config = dict(
    n_layer=10,
    d_model=160,
    n_head=2,
    n_kv_head=2,
    head_dim=64,
    d_mlp=384,
    vocab_size=3708,
    activation='swiglu',
    norm='rmsnorm',
    norm_place='pre',
    norm_eps=1e-05,
    positions='rope',
    rope_base=10000.0,
    rope_fraction=1.0,
    qk_norm=False,
    attn_scale=0.125,
    bias='none',
    tie_embeddings=False,
    parallel_block=False,
    extras=['capped logits'],
    init='normal',
    init_std_qkv=0.0322,
    init_std_o=0.0,
    init_std_up=0.0322,
    init_std_down=0.0,
    optimizer='muon_variant',
    lr=0.00622,
    lr_mult_o=1.5,
    lr_mult_down=2.0,
    beta1=0.9,
    lr_head=0.00552,
    grad_clip=1.0,
    warmup_steps=200,
    schedule='wsd',
    decay_fraction=0.665,
    decay_shape='linear',
    final_lr_fraction=0.05,
    batch_tokens=[8192, 16384, 32768, 65536],
    seq_len=512,
    doc_mask=True,
    train_tokens=159900000,
    steps=5594,
    dataset='wikipedia_en',
)
MLP neurons of a small language model. Each row is named by its layer, matrix (gate and up: input weights; down: output weights) and neuron, and shows model dimensions 0-159. Each number is 500 + 50 x the weight over its row's rms, rounded and kept within 0 to 999. Numbers have three digits each. A neuron's up and down rows have the sign that makes its largest values positive.
After each neuron's rows, "fires on" lists the tokens most often at its 100 highest values on Wikipedia text that the model never trained on.

L2.gate198:480480521512472433536518468418547501483515398512590525467537539567564537449529482518440536507541565455466483412553464532454461577519543462539599476585470498464468487539529452584519560464484459393571461477427331435481573606554482463481500437477504553499474471401524399531512540536521498550602477545513463512521503535487608502521487519565528476616487562504604545530535491607457454497512523473463579449500449556519485496560513475466542508501547516486545498571521413495483399515532401
L2.up198:471520414411483502358610419485592526510469499468497533533579454512524551460487506495497463488551548531386486454547463608502532530460474472584567546577508580486483498470531486532490506459530528440489486590443378394499511556539449561571466460489487526475519488547548488459478557578550566436477502455472532543469566454451530409465578515444563472513494542420517544524512394591433533434488510573482554487425534462472486578482526506496571549554564477517546389484526482552494569529491572
L2.down198:452400448399586554469407489541416496545439520469553491422555503477511428521536497544383482581415478449503491569439573453507491540498466470488441488535447459505537430480459557519501435460426491530563471422499458470413577464428479512524476487463585488554493577481521580510488393502517490563500473507558495437537464623485451454533462511467494519485521419514482477520498567486558522541540546452444479472600470574565484488580536519609529538441450451466580646532492516573514511563485526
fires on: "in", "at", "ast", "ades", "res", "an"

L6.gate177:426500446484510464460560543575570566514558519458469488485527474476510521589437488470522377528472523421483550458490541495481511451530550596561506548438568548528454563584384505559549516471488491565581439507413469503414456549539437413507488509477516475485502467500545550523483511509474516513374444530445539473524519502436490519582518457561461478480477538680427440498536557565406557565508469526527497468435405542550501501468468467554482573466432527452560479489437521534558556590399536
L6.up177:504525415498461560496489448510493542481459554598548553505533518495510355431499492504528502492510494548396544501545485470515432528379557433487441515514421503516368461471509558501543473551560479545501507416448447517432517506473464505465495539529385529507481522516591408551495430488576525486509480474515543515573631520444477517516539485575441506513563538532565508552443523488482471523455563526493556463429544525399580511525447455421553530383550365475462473421498431567506562543547476
L6.down177:478420491409544458537546486500476465476480511367480525486480498484470588507508488572503476466535516381461501481522509469542481498497468536440551569523500544657465546522549584602543577517473595428572501498572525529548537510562505448499450433462541546486606475495496564481479500442488519549580510548362571433473459536537611467585483533497464483478520497434555503529549519530481498516495587522581525552525544478505579468535512529604526508527534640488467510629568506554541455495508507
fires on: " ent", " det", "y", " at", " ret"

L2.gate149:448489555456468483509523425456495478488503541505519476444565550535490555502549439578588531493484505495429716568511469475477532452480486520441596452561550492661386524555504508469516566451472493454507479462497564520498588556501470446402456538562439474503383515470545496485493503604492469436639523551471440464478600508485542423410519473507485522506476491529442426440500536493489556517515540555465514509551497496426500520595509532479556469460533559535510497556447439434485521516450483
L2.up149:433563511399480498548549518459555535523474520520447533416570534521570537525513512551430503496565490520469649546581530498444447462555458470459439500525472512507314526491558429493460581450498438472469570450506584502457443545503481523440418541543471453410470453448519477445536461631497501542473559421432567533468492504474464403446523508508489512444437468443485473360480495547511561476483525557579416436446509508501438487559453485540518507491613495570485458503494528551507547504495470
L2.down149:424509343478507539481499530484562612476514559487474575413476496502564549531510479541435464456564502547551486506485511463477462505558498524443427437526444499425362531412547439541549512531537456456479605457493439523537421502498467496561497467568426520458510471478440454390579511602459557530489497416490570496436494513436485376493521533466486531464469508491490482389498407479548598513542523581573488470509497509507528469467472467464519519539649473541507490510443478398480529487560465
fires on: " comp", " hand", " mag", " top", " techn", " Mag"

L4.gate332:539489424502547501524533450474567526522421441544493524574564439528441441618509483506586583560436496542580496552418500489598506455574519536490463552499586523513539433547477560469527406509575502526550508449622516513499467487498524457449450470437461479545516473463472506502484444453418503432441653518525449523421504466560455512553497509550520532613438469498505515466408474509547508476550584498542487438521534466564418466490561649472491564457431503478580517483396497461504454529511547
L4.up332:384602549479510519482598412412452503578499430518476597529520557565507486447584538544488482603454482507468548508518523489490484403467506525502550554503580429469587535491604465470514491489599523489509543534520403505476553525528579399509490506583482498497463586444396569480516557504485476532483561483471533456492476438501451517528517525452496417616451614480500440476425399461494495527471488517492518554580584462554484502471549527530441412496481513418602537482491482539452500547570486
L4.down332:506520513493461380420536493545382448443495470491500513497588565538554528501462553447509477482493490446515446547600539466488483400497551492421513493570506496461362505483489497562536567507484564526560507493542500407420526573501460525475484592413412484458513462478512521515438516438625450576456429520534427462504493488572486547507442550428496475417565474437524551464461432523500571505479449633441515485474491510544460530507460565444423472547554559531478571383555457560495545471518558
fires on: "g", "b", " to", " George", "=", "ud"

L2.gate287:463508530438479471549493464561541530524533505569602474515498515572459438552535474597407495491434551426468496643497456479435440611451457462502553520597531512481471452529597437459496430519484480463576479529512575508453533471540576526417488477539377405550547472533526474550531507479535540494553491471509510443492498470518490591458452466482471442639508576470475431527501433473476463551581597485492469550529496483566510413517467502517560457408348557427472507501452541496501517522488529
L2.up287:512527478504499532523577495459522513608506463490536508533500497589442390466508501527504554531467527460492447579461412420453446524475491503515506572547430569430516504536543560543482471514446484420570432508423507432508448534538550492516463415541518411549535429519463475546472544482552563502535498477553502367479544446510520564541429472497433403602525586532463454531499539544450466576627591511560521526531423480505517443429515503560509459425369567449529592525484535549508487542600529
L2.down287:499539463426534569486530562494493476505491572448549498493483486583357463431522539459519421552528454515556545575509466441457519525522540531508423597414416518483487498485553477524501539479539488449513424591495500484499455530496564533539451496595507464512482571482437485562443479427461521560540420462516538507448488557541520614476508519531546430463509455353533583377446511584522558499441471511501509545483571468482461454331496420462490541474490566497541586522443550506538424492574483
fires on: "y", "ry", "acy", "ike", "ason"

L6.gate247:440539499433574569459517467490522464515481461453454434574441525527477535617486529566577591517453469506579552564445445505445503560579437479464542400496541467480506608491359508417489526503522464426486513526536477413443506475426463555441532401501507571418499522411474514411536523605516453492540462545518449498568608459550463466537518442483496498508409539451493482469481530442470491553524483512443504539460456504551421567490441451539527554567424415486487504456481493611550514522544439
L6.up247:497497507482448493502421477515476505525430487454444577468498453462410481583606579469553430567525460453510425555519479497644553515461526443537556480533524606561516472456560494432387509495506384418399571537498423498484515452461540449405470493416533453504515549538529408528475438555424497481470405548523548483437547447514433550503480547402553412501473560440477459522434463497487513514485494450488543509376477459498533506501502508521518496512478466531484485585507514542472625474568561
L6.down247:597469533540539493438448525480549449606534527415546440493490509460465467456636543532534520508586472549532478406523576452499480500551516527548457507490489567485547541530527530458498506488423479455485456405550457524434604457529566499483464416498464542461507398579537472544435424494435520504528434619383523524506521461510475406451493471430546407437371531466536481544551468450470501440480547542538457530475594482524372581526471525542556475500590468516494510450464514553482464476543504
fires on: " the", ",", "m", " The"

L2.gate118:589366528463401467487385499502543453502572490534443486482513534535514434475477488542565381503451547561549448552449539455505539477514585459386589472492531545465489487555580496505531532478546430533521473480425533483424513526536435512504535541444493547518431459594390517497524580491430582440581568443489511500507460531453461546471485545523572425508462561531486498488505593484537495494509549510525471453411411490478516545394527454485560547477481416500554435510617486433429559507454462
L2.up118:511479502465397434585487595530452492520522474478479474465555560513587388548521514541520477512495460504452434541526450418475554472532572494560511489471550502520598565539486471519471536507484547484461500546469568505487564525382478638507461534462576452536497427516428378430578559538376582551561455482504450533479503520442489527476462513586552458485516488452611475452455565520470523477476493362485447467496481416458516559504472387548510542479507437536538469542519461416487528583455467
L2.down118:456530513510533573500551422421462486634401491552492479602532459500425526488480545479494578442549540549598478455525562537513346472455478527510457544468487537454391410533527516447557498513511494504552430501527470463525458582519518420501524510508475478424499586420498554494473473481608449443354461554499502451561425525572528548480501557439452579544533502492414576572498450488443527599489544512523521538579491591577530487545519560508473549565541515492452489493497507522540519464537543
fires on: "an", "al", "one", "ited", "old", "ade"

L2.gate319:467446454519456486475553495453454504526529533484548494466459483491505508473446617559537601566517503619515427547435506524534462497466511485474500534448522519510497591492557518534509551501441416565555469632524442532487446500595543490607515503433532478436560493513597516503466464512534484508510583527449413637454447463475535432496506510529476446481509607454473506532533516521514508563562498438560556468383487358466515409469455492429538484588479439493504558502514497442490615401526433
L2.up319:543475503493481539454515537454452583509497507482589545544424519472520558445485492529567453490423499519582454545559574541539521447530481493413446544400538438563573524488458491479538394530506449428523478583493415538575491566546562578514441503381483471524433554528528573431581486518581511535453507448487454491442475477528622358506411428425438484490495492487478517499589519411526531552542521531582545468478507564514552477539542536474585445464556468478534504506500569502481580394493523
L2.down319:444527467428490429499536390620535495480553508386433477534595524481491515555554457509511524490530478571523510413492440506449517507460473505535531465516545515499421446527517458494383529528498452521485443403462417546527408495539477509507478395506453562526544448611457522493509498539510535439439507433436448406518430526525345497461528492523461442618541441535546508371456475498471470534528464437446482490573441553517444543461450412492554535505495556446459420445497479510535430472543496
fires on: "ated", "ic", "ess", "ific", "ed"

L6.gate350:546564562634498556503437466555449510524498583452516482500471497447654435501394575547446556675495535470507428401531510524432522514555464434573555474484594537540523401493513476464585469469533440590424490533466507398527444466501492461488625544486481492483470469417444509446468508522499424565476481525562522567475532431509497519495511542480517500474494510550447488533554565388476559499556547526533475498441517488506472426449541505458548501570502476528500469593551468535456521505464526
L6.up350:563561603505492504480517598579571455445513491523425490479473491385505508513538483500546513462534548601480520531497572500520503588480527484494501492443504447453515531398470480531461537498480528461449471551488517573514527431387455520540553569442435606492462509513468587505526436445572467534473430486512566472538528500469538434519501565513394558503414496531557394523432593418430540472589541496453507434442550525532480471504502447554399414469529528448448436557373510463464483396514520
L6.down350:455514537437417584511490490557574415524587401527504423421491429452409556500501514555532454567485532564448577523469506512466539443440515438495486551513477447498496426521500515586555579531459499510554530497461493536558532420406504435530524469527542391537499487520575446535449415458389510522521472458475516482455505521511426519506626469524537613496421528565470483531564486370439468530483556578472558425549451555425466452586557433465527488456518478463505469568434463521485546482486498
fires on: " d", "ed", " D", "t", "ro"